config = dict(
    num_hidden_layers=20,
    head_dim=64,
    intermediate_size=1024,
    vocab_size=32768,
    positions='rope',
    init_std_qkv=0.0372,
    init_std_down=0.00294,
    beta1=0.9,
    lr_head=0.0083,
    decay_fraction=0.604,
    batch_tokens=65536,
)
MLP neurons of a small language model. Each row is named by its layer, matrix (gate and up: input weights) and neuron, and shows model dimensions 64-127. Each number is 50 + 10 x the weight over its row's rms, rounded and kept within 0 to 99. A neuron's up and down rows have the sign that makes its largest values positive.
A block is one neuron, or neurons of one layer that tend to fire together. Before each block is what it responds to, as a language model described it from the Wikipedia text at the highest values.

Description: Tokens inside number-dense statistical text: breaks and openers in census demographics paragraphs, table cells, and the zeros of "100%" totals.
L16.gate207:63 57 28 41 46 55 63 46 49 53 38 41 32 49 56 49 56 42 50 40 48 44 35 33 44 50 58 64 62 41 57 46 44 68 35 43 67 37 40 58 71 56 49 49 41 42 57 53 24 53 26 61 46 61 39 51 63 39 45 49 51 66 51 38
L16.up207:53 52 48 48 60 48 73 55 53 55 48 44 81 52 51 51 52 59 53 61 42 46 64 44 32 44 41 37 47 36 45 50 32 53 55 52 55 48 49 66 64 59 49 49 51 45 51 64 31 65 46 67 73 44 39 40 55 69 50 42 52 40 44 58
L16.gate238:52 56 60 41 47 54 68 48 47 42 59 58 32 40 46 46 62 56 46 49 45 50 55 56 45 75 52 58 70 42 52 34 46 47 40 45 73 41 49 58 44 59 32 54 60 46 60 57 43 48 60 23 58 57 45 56 54 47 33 46 58 46 56 55
L16.up238:40 54 46 41 62 55 32 49 39 49 54 51 41 51 54 29 56 68 54 43 37 32 44 41 51 63 41 40 44 65 50 53 65 55 34 60 46 60 66 39 44 59 40 53 59 28 53 48 56 57 62 63 79 37 43 43 62 42 66 32 56 45 62 35
L16.gate384:43 53 50 52 52 59 39 38 41 71 42 49 45 58 62 40 62 57 63 67 57 40 41 59 55 67 46 44 42 51 49 44 57 48 47 33 44 43 42 51 60 56 46 64 55 66 57 40 66 53 43 43 45 63 42 44 56 43 57 52 53 52 41 60
L16.up384:39 46 44 61 51 62 45 51 58 62 34 75 54 52 73 44 39 55 46 58 57 42 45 63 45 40 61 38 59 54 41 33 51 50 60 50 62 57 50 62 60 46 51 52 31 49 51 54 61 47 39 56 48 56 88 72 44 79 54 43 62 38 55 55
L16.gate656:53 40 56 38 62 46 26 42 54 45 38 58 54 39 36 28 56 44 47 49 44 56 55 59 50 54 51 37 64 45 59 39 54 59 49 57 37 37 30 49 30 47 45 44 64 54 71 49 40 36 49 55 44 58 47 64 61 44 36 50 36 49 51 39
L16.up656:63 51 40 38 38 69 42 31 49 56 55 43 43 47 48 47 57 73 37 36 48 59 57 55 36 56 53 37 39 46 64 61 50 15 36 49 28 40 57 22 61 53 30 45 34 36 27 59 62 45 55 79 50 58 45 45 57 49 52 41 62 57 56 52
L16.gate795:43 40 48 32 52 54 53 55 38 38 46 38 50 68 42 60 56 51 55 69 47 70 42 38 55 48 40 44 41 46 58 44 46 43 68 56 52 43 52 34 43 37 48 56 77 46 54 45 41 41 46 40 46 79 54 44 66 44 65 46 47 48 55 46
L16.up795:45 43 64 56 58 72 59 53 52 53 53 48 43 54 49 52 55 60 42 60 62 27 59 34 50 61 37 68 47 39 44 49 39 65 54 45 35 47 47 67 45 37 43 59 59 49 43 53 29 45 49 45 58 50 63 67 60 47 37 42 39 38 54 54
L16.gate843:61 62 51 44 67 64 59 55 29 50 52 69 45 52 36 45 75 62 47 53 63 46 46 61 58 50 54 51 44 44 42 41 48 61 45 52 33 47 37 56 45 46 44 53 53 52 68 44 54 52 39 67 53 55 57 55 57 46 49 63 53 70 56 54
L16.up843:40 60 49 54 60 63 48 52 46 44 41 56 31 69 39 39 52 48 62 51 53 37 28 48 37 55 53 35 48 45 48 46 57 60 38 60 36 56 51 58 43 40 55 53 47 40 45 46 68 57 48 68 54 39 52 36 66 57 29 49 53 46 60 25
L16.gate918:53 68 43 64 46 49 31 44 39 50 48 44 48 57 55 48 47 51 43 43 61 55 57 50 48 41 42 45 52 62 57 36 54 34 46 59 44 65 42 50 58 61 43 47 69 43 45 57 53 38 60 38 51 62 57 57 48 58 27 36 46 55 50 48
L16.up918:70 33 31 33 42 49 50 61 44 63 55 65 50 48 51 59 41 59 39 48 47 55 54 45 51 46 55 55 65 67 61 58 45 64 42 30 53 57 55 57 63 36 54 59 41 42 52 41 57 59 52 57 46 67 35 41 72 46 50 30 45 38 52 53
L16.gate928:36 54 43 50 48 56 43 35 49 25 37 47 47 46 30 47 54 58 43 59 49 62 47 48 39 51 44 56 52 46 73 49 34 43 36 52 48 49 58 65 64 44 40 42 54 53 73 45 57 44 64 50 49 45 57 44 26 52 46 56 58 47 51 45
L16.up928:42 34 60 42 51 52 62 37 40 42 37 63 62 62 52 44 51 38 65 47 40 39 55 34 42 79 54 31 54 38 49 33 42 52 46 54 38 83 36 36 55 56 55 51 58 35 54 52 54 49 47 61 43 47 57 40 55 55 41 49 54 62 48 61

Description: Digits after a decimal point and the percent sign that follows them in statistics tables and census text, e.g. 82.23%, 57.38 m, 0.18% Asian.
L6.gate881:56 51 34 37 52 28 67 37 42 36 57 51 42 25 43 33 42 58 43 52 43 55 58 34 54 63 39 50 53 47 56 60 51 84 55 51 40 42 59 67 45 25 56 56 55 43 61 41 48 24 59 65 50 57 58 30 62 67 50 59 45 46 55 43
L6.up881:38 41 46 28 50 39 49 40 51 52 50 42 56 44 25 53 47 57 64 40 48 59 41 47 47 41 63 52 55 80 56 54 44 38 50 35 46 50 39 60 55 45 68 31 59 45 51 65 60 49 61 50 57 66 49 56 55 48 50 31 51 44 43 37

Description: First digit or leading space of a multi-digit number in tables and lists, as in goal minutes (7 in 72'), scores (24–28), coordinates.
L11.gate6:53 42 49 54 60 64 54 39 63 50 57 72 42 46 61 24 70 39 47 54 65 50 50 57 55 50 36 46 52 43 45 64 56 62 56 57 56 37 56 47 59 57 43 39 52 47 52 70 41 47 43 45 65 49 59 59 45 56 37 46 50 47 23 65
L11.up6:58 57 55 41 26 59 43 31 38 53 69 35 49 63 47 63 48 49 56 45 50 62 48 58 56 32 57 49 54 60 45 55 36 62 72 59 38 49 23 49 42 55 46 37 59 59 47 57 37 68 37 49 30 54 44 43 48 44 32 49 50 50 48 54
L11.gate59:41 54 45 77 73 45 51 43 32 38 44 38 59 50 48 30 53 43 38 62 45 58 52 28 55 52 38 38 42 43 70 51 40 48 50 35 60 47 52 43 43 39 44 34 47 74 49 74 30 53 53 56 45 46 58 42 55 37 54 56 45 38 39 42
L11.up59:65 56 35 52 61 47 53 41 39 44 53 51 46 48 53 46 46 39 47 51 50 50 68 26 45 48 35 46 51 50 52 33 39 62 49 39 57 39 60 59 48 39 55 54 48 53 37 49 42 31 55 36 45 69 40 49 53 41 61 69 53 40 56 39
L11.gate73:46 25 58 32 42 49 44 63 54 50 52 33 64 56 42 50 67 42 53 56 58 44 27 60 37 47 56 58 37 55 45 69 49 41 49 59 49 46 64 73 53 59 40 47 56 50 39 42 43 43 41 49 44 62 51 29 51 70 48 54 42 67 60 55
L11.up73:47 44 49 39 48 50 61 55 47 32 48 19 45 67 66 65 44 39 40 49 61 62 59 16 62 40 45 30 57 52 57 63 50 59 39 60 31 52 50 51 38 41 44 32 51 30 42 58 59 51 34 27 31 58 41 56 52 54 52 39 63 63 34 37
L11.gate311:39 39 59 33 39 47 46 44 41 45 70 43 58 59 72 42 53 48 66 35 52 53 37 51 35 75 75 48 50 53 49 66 50 60 57 56 59 50 50 41 41 43 33 37 37 54 43 49 57 40 48 54 50 44 67 53 39 51 52 34 45 37 53 54
L11.up311:59 47 49 52 41 54 52 51 49 49 53 46 41 31 45 62 43 57 54 52 70 47 58 36 52 50 40 56 59 41 59 52 39 66 58 46 46 53 49 58 47 47 42 68 62 58 38 55 37 48 50 53 42 75 54 64 31 46 57 58 46 56 36 39
L11.gate384:54 42 47 65 57 57 64 64 39 45 47 69 65 44 69 40 56 46 68 52 51 48 44 36 48 57 54 58 30 62 30 67 67 45 42 35 26 48 36 63 49 55 34 46 48 55 42 51 36 49 50 47 47 44 46 73 61 40 60 52 56 53 48 59
L11.up384:37 62 53 40 38 34 50 60 55 53 30 67 42 49 51 46 51 46 44 47 50 43 37 55 46 43 53 30 58 57 35 57 40 31 39 39 64 43 60 66 41 58 57 53 45 68 42 70 29 36 33 54 38 34 40 51 34 37 30 54 26 38 45 55
L11.gate418:42 48 73 51 48 51 50 36 42 41 45 53 41 61 58 39 62 48 51 33 40 53 42 54 53 58 29 50 50 44 28 63 40 32 50 67 44 42 57 43 50 41 56 49 55 51 36 59 46 56 46 25 28 27 52 39 43 49 52 45 59 45 75 56
L11.up418:56 59 55 59 60 54 67 62 41 46 57 63 38 46 62 63 57 58 48 57 55 53 54 49 38 43 44 40 46 57 41 67 44 46 54 63 54 49 68 46 70 45 44 38 62 42 36 52 48 39 35 56 52 35 35 51 51 68 42 73 54 19 39 43
L11.gate554:56 56 59 77 61 47 57 42 46 35 45 46 50 43 55 53 66 47 60 53 56 65 51 39 39 42 29 44 43 38 38 75 51 52 54 68 49 54 49 51 51 55 39 48 66 50 40 66 39 50 46 43 25 44 34 52 47 50 47 54 53 40 39 44
L11.up554:56 53 74 52 71 53 43 29 35 39 51 62 45 41 53 54 47 46 58 46 53 67 56 36 36 56 61 52 40 50 60 65 30 54 42 52 39 49 48 59 40 42 55 46 58 67 32 55 49 52 28 32 36 37 65 52 57 54 49 48 72 44 41 56
L11.gate1017:50 48 48 47 38 43 63 42 54 55 65 61 59 43 73 31 33 65 50 42 83 46 54 45 59 53 35 61 49 68 58 60 46 64 60 58 56 48 61 48 53 54 43 62 49 49 55 44 41 45 52 42 52 57 47 28 63 51 31 52 48 56 62 57
L11.up1017:66 59 56 42 42 48 74 61 56 42 42 45 54 53 42 34 50 43 54 50 54 35 54 36 45 50 46 40 45 54 58 70 63 67 47 62 54 65 52 56 64 53 26 44 41 62 32 53 57 52 49 57 34 48 69 51 42 45 71 45 55 49 44 46

Description: The space token that begins a year or date number after "as of", "in", months, or "census of", e.g. "As of 2000", "In 1985", "July 1938".
L11.gate78:45 65 59 49 51 57 51 54 59 43 53 43 60 58 53 37 58 43 74 59 57 49 43 44 64 48 53 60 67 60 61 31 53 52 59 59 59 47 55 53 58 53 44 36 56 43 63 45 52 73 56 52 41 43 48 34 42 28 56 50 53 55 39 64
L11.up78:54 50 41 61 62 36 44 45 69 38 53 54 51 37 50 53 39 50 58 70 40 61 39 51 54 47 43 68 34 51 50 61 60 55 47 47 28 41 50 48 28 60 62 50 57 51 46 49 57 26 39 26 38 45 57 53 44 38 62 66 52 57 67 60
L11.gate200:49 61 46 49 43 50 52 50 55 53 49 58 66 42 57 47 40 29 38 50 67 52 55 51 57 46 64 59 48 57 68 53 50 35 64 58 52 59 64 69 61 77 44 40 65 70 60 25 44 41 50 41 59 48 58 42 52 25 49 71 36 34 52 57
L11.up200:62 61 69 64 42 48 41 48 50 37 48 52 55 40 50 44 56 44 49 51 62 59 51 50 52 42 56 62 69 71 47 66 44 53 47 49 48 44 57 52 58 51 50 51 57 54 55 50 49 33 35 56 37 63 55 41 42 42 57 59 44 44 58 65
L11.gate461:64 57 55 66 50 43 47 39 52 44 65 58 50 40 62 30 55 56 45 35 49 36 44 53 60 52 67 52 51 60 55 47 55 47 58 52 60 43 59 58 61 44 54 47 51 42 53 41 27 30 38 34 49 44 63 57 37 28 57 50 35 46 56 66
L11.up461:50 59 57 79 42 47 47 38 58 47 60 43 56 55 52 67 55 43 48 52 44 52 43 35 59 59 59 40 51 61 61 65 46 56 45 55 53 49 39 44 39 62 50 46 38 21 61 44 67 62 31 79 56 37 65 41 44 51 62 47 63 72 43 36
L11.gate522:42 48 54 67 38 52 52 42 40 51 47 58 52 48 60 30 53 42 54 58 50 49 36 54 55 67 46 54 55 48 36 60 40 39 57 48 57 37 38 41 55 65 45 56 46 71 42 53 48 53 31 59 42 71 65 50 46 41 52 48 49 51 53 50
L11.up522:29 64 45 41 42 50 61 55 47 31 54 51 59 53 62 61 59 37 64 31 41 44 35 47 47 55 41 60 47 47 56 51 42 50 40 44 40 45 47 39 63 39 62 56 35 60 72 51 32 64 48 44 51 36 36 51 62 58 49 49 34 53 46 58
L11.gate584:44 37 33 53 59 55 39 55 68 47 62 56 59 56 31 32 58 45 48 62 59 71 60 36 58 56 76 57 63 43 62 37 59 39 54 45 32 41 58 54 60 55 50 42 47 51 69 55 27 43 52 53 52 65 58 59 59 55 38 44 40 49 47 70
L11.up584:53 40 43 44 36 56 40 42 53 54 54 39 51 50 43 49 67 65 50 44 58 44 59 56 53 45 49 49 30 58 37 54 58 37 64 47 38 45 40 28 42 57 60 45 38 48 50 63 56 55 28 54 55 54 46 56 25 53 48 50 31 58 47 57
L11.gate761:58 37 37 49 47 56 65 41 54 47 51 46 51 43 36 52 50 36 48 49 62 59 47 40 43 47 43 57 55 59 51 45 56 45 64 52 54 42 66 46 49 55 36 43 43 59 56 40 49 46 46 41 57 36 54 51 40 49 48 44 51 44 54 55
L11.up761:45 43 60 45 44 54 44 47 46 58 43 50 39 48 58 59 65 36 50 44 62 52 46 39 50 58 64 70 56 56 70 43 50 65 50 60 68 45 72 57 57 52 45 27 32 75 53 37 57 52 43 42 42 58 54 49 45 62 63 34 31 66 65 43
L11.gate795:66 54 25 56 58 41 54 59 52 53 36 23 44 40 53 44 58 49 59 30 58 55 49 49 49 49 48 56 53 58 42 39 38 70 58 67 26 39 41 56 50 45 41 57 47 53 56 59 50 74 40 47 62 43 59 54 39 41 52 33 55 50 45 57
L11.up795:53 49 43 54 49 52 54 42 43 50 42 49 68 56 47 62 51 51 67 59 57 56 55 50 35 51 50 63 50 58 58 50 54 49 63 50 67 28 54 50 55 56 48 46 23 41 53 40 48 52 36 41 53 49 71 51 51 52 82 42 53 47 59 57
L11.gate850:41 46 62 59 68 46 53 18 32 35 43 47 33 43 56 39 45 32 63 51 57 64 66 54 70 57 59 61 35 55 46 46 50 46 50 66 39 57 68 33 46 57 56 29 44 64 40 44 44 58 50 58 47 43 40 56 45 32 43 46 40 62 67 37
L11.up850:51 37 31 48 61 59 44 59 73 59 43 57 46 39 49 51 43 43 60 53 51 61 35 61 52 53 38 47 38 36 59 37 59 35 40 66 47 57 41 53 58 56 49 55 36 51 74 65 42 55 69 53 49 46 34 51 62 38 54 54 54 32 55 75

Description: Spaces, dashes and pipes right before a score digit in football results and stats tables, e.g. 2–1, "won 8–2", "| 2 |"; weaker on nouns in sports or military counts.
L16.gate13:43 47 52 50 55 49 55 42 58 42 59 57 45 79 44 31 51 56 47 45 48 53 48 50 38 54 40 39 37 52 34 41 15 43 39 68 51 58 50 44 58 57 63 50 59 65 51 41 44 63 46 51 51 32 55 57 61 46 33 54 59 51 51 36
L16.up13:52 48 45 77 39 64 51 54 60 60 59 46 59 61 37 47 61 49 40 39 48 49 41 42 47 52 62 55 41 55 42 46 64 47 52 63 58 36 52 48 55 44 37 51 13 39 54 41 47 52 34 50 60 56 61 38 52 55 48 33 50 52 47 47
L16.gate222:56 41 51 63 39 42 48 50 58 54 64 47 37 44 48 43 62 57 58 54 40 60 60 61 61 60 48 59 56 36 48 47 81 35 43 78 57 37 42 46 39 56 57 40 28 54 42 37 46 70 50 56 52 50 30 59 62 44 48 64 48 52 57 55
L16.up222:37 38 38 55 45 57 32 61 35 54 65 62 67 45 39 57 45 42 37 59 44 36 51 42 43 63 47 43 36 30 42 53 81 33 50 50 59 63 55 45 59 58 39 38 50 49 40 39 57 58 65 44 72 54 48 43 58 36 52 47 49 40 52 26
L16.gate264:57 43 53 71 46 46 48 25 47 40 47 45 47 48 59 39 41 65 29 34 35 71 44 31 52 55 51 36 47 53 42 61 45 35 48 63 63 40 60 64 33 48 48 29 47 48 38 44 51 54 48 32 72 52 61 58 50 63 57 55 52 56 30 65
L16.up264:45 50 33 38 46 52 35 66 51 54 63 37 52 44 44 57 60 69 40 62 67 50 59 57 64 45 54 50 48 47 53 44 47 61 52 71 54 41 46 55 54 47 68 55 44 45 51 34 48 40 56 36 46 55 60 47 62 45 37 52 61 50 35 50
L16.gate608:53 53 47 50 58 43 54 53 39 49 57 55 44 42 40 34 60 54 52 45 46 42 50 47 62 60 58 62 65 52 45 37 56 53 43 59 68 48 62 39 42 41 53 52 59 36 46 53 55 49 40 48 39 58 56 29 62 46 21 63 49 43 51 57
L16.up608:32 26 62 43 48 53 39 57 59 58 33 62 50 42 31 52 47 49 53 53 58 57 62 51 57 38 47 48 57 63 46 44 65 44 52 57 47 42 40 62 72 64 36 51 47 57 52 47 55 45 53 45 40 57 55 37 43 41 49 55 72 35 39 44
L16.gate713:28 55 43 46 36 55 49 57 51 55 35 50 67 59 35 32 52 58 40 36 44 59 29 64 59 48 39 59 41 53 56 41 49 45 56 41 46 56 57 42 45 46 44 43 49 47 48 39 43 47 72 34 59 37 57 53 50 50 45 69 46 45 60 73
L16.up713:35 53 37 41 64 58 60 54 31 50 44 37 45 60 69 50 25 68 65 42 44 57 42 46 41 45 47 56 53 67 54 29 41 45 55 45 65 51 41 36 33 27 56 38 54 63 36 57 65 60 47 53 38 50 68 35 53 40 50 52 40 60 57 29
L16.gate829:52 52 53 70 42 57 63 36 41 32 71 36 56 51 35 55 43 58 43 60 56 54 37 57 44 41 50 41 55 32 47 42 55 41 47 65 50 66 50 56 47 55 40 30 59 58 36 57 31 44 42 50 45 68 45 57 58 43 34 51 63 40 69 33
L16.up829:54 62 50 48 50 54 57 33 50 43 67 32 40 55 58 54 29 60 42 54 48 60 50 39 39 42 30 46 45 44 46 55 56 51 39 79 46 59 39 64 43 40 54 38 47 43 53 46 55 59 27 40 36 47 60 58 51 55 45 50 45 29 65 39
L16.gate968:71 39 60 66 44 44 46 53 46 54 36 54 50 51 39 48 46 49 55 56 45 55 48 51 45 53 53 62 50 26 40 40 64 38 26 53 53 37 48 54 75 40 55 48 59 45 47 37 38 56 51 44 58 75 44 44 44 51 33 59 59 40 53 51
L16.up968:40 51 41 48 53 27 58 27 52 45 62 41 52 46 46 55 39 53 49 42 52 69 41 50 51 68 48 51 33 54 52 48 33 57 59 53 51 59 56 45 56 74 43 61 47 59 57 40 55 43 59 54 31 51 59 47 46 44 60 68 58 48 56 37
L16.gate1010:49 46 53 55 47 45 47 48 69 56 53 53 67 57 44 51 43 36 46 53 59 53 45 39 49 44 39 61 58 48 48 46 46 55 45 71 46 59 43 40 52 36 38 33 56 57 48 62 40 65 59 37 58 41 53 66 39 56 36 59 45 49 64 62
L16.up1010:55 74 62 51 57 53 54 38 55 35 37 57 28 45 46 46 59 45 47 52 50 59 50 62 51 35 64 60 54 41 47 50 41 30 43 60 46 68 53 50 35 49 43 44 68 41 51 55 61 27 39 57 44 51 53 28 62 49 48 38 53 66 58 41

Description: Digits right after a decimal point in census percentages, vote tables and coordinates (42.0, 100.0), blank lines before headings or tables, and words like nearly or about before a number.
L11.gate70:62 61 54 37 53 68 44 61 51 66 58 43 59 46 46 42 56 60 61 57 34 54 63 39 39 37 38 46 67 53 51 48 38 61 68 56 53 43 59 64 40 55 36 64 57 56 37 41 66 64 57 50 48 57 47 40 38 56 35 51 51 68 64 32
L11.up70:58 44 34 38 66 34 62 63 35 44 47 54 59 70 55 50 65 39 59 51 33 74 34 50 64 59 57 40 47 55 39 62 52 46 38 51 62 44 38 56 53 58 35 44 39 44 48 47 54 51 60 76 45 30 44 41 60 43 43 61 64 39 36 53
L11.gate147:53 66 61 42 65 80 61 63 53 53 41 69 52 46 61 39 38 29 33 46 54 51 50 47 57 49 77 42 53 51 46 46 49 56 34 57 41 47 49 39 45 45 50 38 44 58 72 31 46 49 40 57 55 68 62 51 55 59 37 52 62 63 41 49
L11.up147:46 48 31 41 61 61 41 59 50 45 60 45 62 47 54 40 54 55 63 44 42 69 55 33 54 61 47 50 50 53 49 47 66 52 45 54 59 42 55 42 38 52 47 32 58 60 59 48 43 54 46 58 56 57 63 43 54 47 45 27 52 35 69 52
L11.gate322:45 47 46 50 63 53 52 50 61 55 50 50 30 56 33 37 54 36 42 64 49 44 47 41 50 38 67 11 59 53 57 35 58 59 41 49 28 48 42 47 61 60 34 36 63 40 42 52 48 41 50 51 44 52 62 44 68 55 53 45 52 52 42 37
L11.up322:61 64 54 51 47 60 44 45 49 38 35 47 50 43 48 46 46 53 70 38 58 43 45 49 41 44 38 65 61 40 54 61 29 51 62 61 43 47 43 76 53 49 39 48 40 48 59 49 42 48 48 52 42 61 70 48 49 67 67 51 44 45 48 54
L11.gate365:53 51 50 46 50 58 53 55 49 37 39 65 33 33 54 47 59 46 65 39 59 45 49 46 54 53 62 53 65 54 49 44 49 61 65 60 35 44 54 45 54 59 60 49 68 42 64 48 75 59 61 53 46 55 60 47 41 40 40 61 28 47 50 52
L11.up365:52 43 49 52 54 63 39 42 37 58 49 40 51 57 39 49 43 59 62 62 41 55 42 56 69 43 53 77 55 29 59 32 39 55 49 58 31 59 55 52 60 52 61 48 68 52 58 47 84 49 61 55 58 57 57 42 39 42 49 64 46 59 34 44
L11.gate515:43 69 62 44 39 48 46 55 47 62 62 55 46 33 50 38 39 39 25 47 52 50 32 58 32 62 61 44 54 36 77 39 59 52 38 39 35 73 51 45 81 39 45 45 55 56 48 57 47 56 49 47 52 51 65 52 48 51 34 43 46 52 62 23
L11.up515:47 30 34 52 36 43 56 32 48 63 24 61 61 56 48 44 36 49 51 55 54 68 38 42 37 28 46 53 42 48 47 61 41 54 57 29 37 66 52 56 58 66 55 58 61 59 43 47 34 40 58 34 42 43 41 48 51 51 50 53 40 48 19 63
L11.gate741:52 46 51 47 46 58 49 44 57 50 32 44 46 51 52 58 43 37 58 54 69 43 59 38 36 51 48 55 26 66 36 55 50 26 49 53 50 43 59 64 58 45 37 28 64 62 40 39 49 51 60 62 32 40 57 44 63 37 46 36 56 57 56 59
L11.up741:45 64 60 37 36 49 67 44 56 47 41 55 32 39 54 50 36 52 64 69 57 44 59 43 58 50 34 59 63 49 59 39 61 41 56 53 34 29 61 52 50 48 57 50 50 56 51 48 72 39 46 36 57 54 49 54 54 50 47 63 38 50 67 32
L11.gate772:38 57 42 49 48 38 35 48 59 38 54 60 65 42 53 40 59 59 48 39 45 50 51 50 64 62 41 58 50 33 49 53 66 51 62 36 63 49 56 37 51 46 60 39 43 42 51 50 55 22 44 35 51 42 68 73 54 61 36 48 49 50 61 43
L11.up772:46 42 53 57 32 53 27 43 45 50 40 45 41 54 59 44 63 37 35 33 56 38 41 55 54 64 66 44 45 31 52 61 46 37 60 36 45 40 56 44 73 44 57 60 54 55 60 43 61 39 50 30 45 42 71 43 76 42 64 43 42 62 35 55
L11.gate861:57 55 53 52 45 58 56 60 53 40 50 52 37 54 39 41 62 63 52 48 51 62 52 34 48 64 52 66 64 56 46 54 50 47 30 44 33 56 46 71 38 35 52 43 55 51 56 52 43 51 50 68 43 53 54 51 51 45 67 51 47 56 26 46
L11.up861:45 53 56 63 34 36 44 57 48 45 66 46 58 60 38 37 46 50 48 71 65 48 59 54 44 53 48 58 63 28 40 35 49 53 34 59 65 64 58 43 52 53 66 57 60 47 44 48 53 59 58 55 27 50 56 46 51 37 68 50 51 38 41 54

Description: Space or digit tokens where a four-digit year begins or continues after a month, day or "in", such as "21 February 2020" or "1987", plus scattered word pieces.
L6.gate922:49 54 54 35 57 56 52 34 43 53 63 44 49 57 38 62 59 52 41 63 47 37 28 37 33 51 28 31 53 45 60 56 43 43 53 44 38 52 58 45 30 45 43 57 44 65 33 48 54 45 41 52 52 45 73 61 60 41 73 29 44 37 50 62
L6.up922:51 53 42 40 45 56 53 42 48 48 63 44 40 45 57 41 64 28 43 52 41 62 40 70 63 63 42 38 55 43 66 56 42 47 39 61 54 31 77 48 49 49 51 53 46 60 43 39 49 61 57 43 42 33 59 67 37 55 59 58 36 59 63 27

Description: The standalone space token right before a year or other number, e.g. "at the 1996 Summer Olympics", "On October 17, 2018", "| 2021 Chorzów".
L16.gate119:36 43 45 42 59 40 42 55 67 58 42 46 51 42 54 46 46 47 54 53 54 43 45 58 31 66 75 42 44 45 44 51 61 64 51 63 57 35 54 39 43 42 52 39 57 60 72 43 66 57 42 56 52 52 52 46 51 52 41 44 52 38 63 50
L16.up119:42 57 44 49 44 56 34 36 83 64 43 40 58 43 52 47 49 41 57 42 52 26 61 65 56 61 47 49 41 32 41 41 61 55 50 49 44 31 52 48 37 47 58 59 42 51 63 52 38 44 38 48 38 60 59 44 57 59 51 61 43 47 56 50
L16.gate216:44 59 63 50 39 61 56 41 47 56 57 41 41 50 51 41 44 49 29 27 54 43 42 54 57 65 60 56 60 75 58 47 27 40 36 54 60 41 55 50 48 51 59 56 31 70 56 55 53 56 54 47 57 43 39 61 59 59 35 50 38 32 46 65
L16.up216:54 54 39 36 26 39 56 34 43 36 36 47 37 46 57 42 70 54 48 58 57 39 47 57 48 45 56 58 43 73 43 40 40 51 43 52 44 34 47 56 53 55 53 38 48 45 57 54 58 46 46 46 47 38 55 53 44 34 44 73 57 66 56 40
L16.gate290:46 62 37 70 42 54 52 48 40 50 73 38 42 64 45 50 39 68 57 48 63 56 54 47 68 30 34 57 57 54 44 38 70 42 62 45 39 55 48 44 41 64 44 41 59 72 62 53 39 37 66 67 57 38 42 63 39 52 32 55 30 36 73 60
L16.up290:49 45 45 45 43 54 43 45 25 52 56 45 55 49 35 47 60 35 62 63 49 66 53 45 59 58 56 55 82 57 45 36 35 65 49 69 48 52 43 43 57 44 51 44 67 39 56 70 55 39 52 47 45 45 44 43 63 45 55 55 35 41 61 57
L16.gate539:74 57 46 52 77 59 59 53 46 35 42 32 42 49 72 42 68 50 64 51 54 70 54 30 35 46 36 46 40 40 44 55 42 62 51 36 44 58 52 46 54 58 60 67 44 58 58 41 43 72 55 46 41 37 45 69 44 43 44 63 49 60 51 51
L16.up539:42 40 45 59 54 36 38 39 50 62 48 44 42 49 55 51 56 50 49 43 45 18 40 53 46 38 37 31 53 32 65 57 54 40 57 50 27 52 64 46 60 33 39 43 42 47 40 66 46 58 38 52 64 54 44 36 46 54 48 52 49 56 49 60
L16.gate663:44 54 35 50 56 55 42 52 66 48 57 43 41 59 44 59 52 55 42 52 65 48 48 64 61 54 46 66 55 60 62 43 66 47 51 57 51 53 47 39 41 69 42 37 45 48 52 40 46 55 60 48 29 60 62 47 37 38 44 53 40 53 49 61
L16.up663:27 52 35 63 54 52 51 47 35 49 64 51 44 63 51 56 32 43 53 41 44 47 43 35 34 63 45 63 55 45 61 33 58 53 44 50 48 32 59 56 49 64 57 38 53 62 56 51 46 58 62 50 49 49 64 50 44 32 49 38 57 55 62 46
L16.gate779:50 44 33 48 47 38 71 44 47 53 53 55 41 43 58 35 42 68 50 51 41 53 79 35 46 57 45 60 42 64 56 48 33 61 68 46 43 51 63 72 46 50 44 40 29 66 46 62 35 60 55 25 55 68 27 64 60 44 57 54 60 58 60 54
L16.up779:58 39 57 37 55 50 44 56 58 66 52 34 43 52 62 57 73 49 71 48 58 46 60 45 70 55 30 43 52 38 38 54 44 51 50 73 32 53 54 41 51 53 47 68 52 43 51 34 60 58 56 48 38 39 71 44 47 56 38 58 51 48 49 56
L16.gate798:46 47 56 40 58 41 56 54 62 50 62 50 54 58 48 61 37 50 48 49 53 51 54 65 40 45 68 40 53 52 42 51 65 51 68 48 50 41 52 36 47 51 48 54 45 45 52 66 50 57 41 53 60 61 40 61 49 44 48 61 50 39 57 45
L16.up798:45 38 51 66 45 61 32 55 44 45 43 37 60 66 44 58 66 44 52 49 58 30 42 39 70 40 44 42 50 53 38 36 68 40 58 61 39 54 65 43 59 49 61 37 44 52 50 51 50 30 58 48 47 57 49 57 54 51 56 67 56 59 43 52
L16.gate956:61 65 57 58 63 44 33 61 39 41 53 46 41 69 49 53 67 24 54 48 48 42 45 29 42 41 46 52 47 56 48 51 53 64 64 68 56 64 45 60 49 55 46 47 50 54 44 72 40 52 55 31 42 61 44 51 31 55 53 54 50 33 53 65
L16.up956:64 50 49 62 48 49 46 37 49 43 49 52 63 55 71 59 60 45 58 42 65 59 45 52 35 69 45 70 46 40 42 41 36 57 54 52 64 50 44 53 58 55 36 50 44 38 41 52 67 49 42 42 35 57 57 31 53 56 41 54 50 42 69 33

Description: Delimiters right after a single small digit in sports statistics tables, scores, vote counts and percentages, e.g. the pipe in "1 |", the dash in "1–5", the point in "0.5%".
L6.gate269:69 36 37 49 52 35 52 45 57 50 53 32 51 55 50 38 50 45 64 53 73 42 49 60 66 74 57 37 48 69 42 64 78 41 58 66 44 62 50 59 44 61 38 48 42 44 47 59 33 54 40 65 67 36 64 46 70 48 55 28 43 41 47 61
L6.up269:47 63 50 42 41 54 63 46 60 60 69 41 41 72 50 66 50 62 46 47 36 46 65 57 46 40 57 75 48 59 39 70 61 69 54 68 55 51 44 45 51 37 42 49 53 48 47 43 36 40 61 52 64 47 27 45 41 63 30 46 41 59 54 52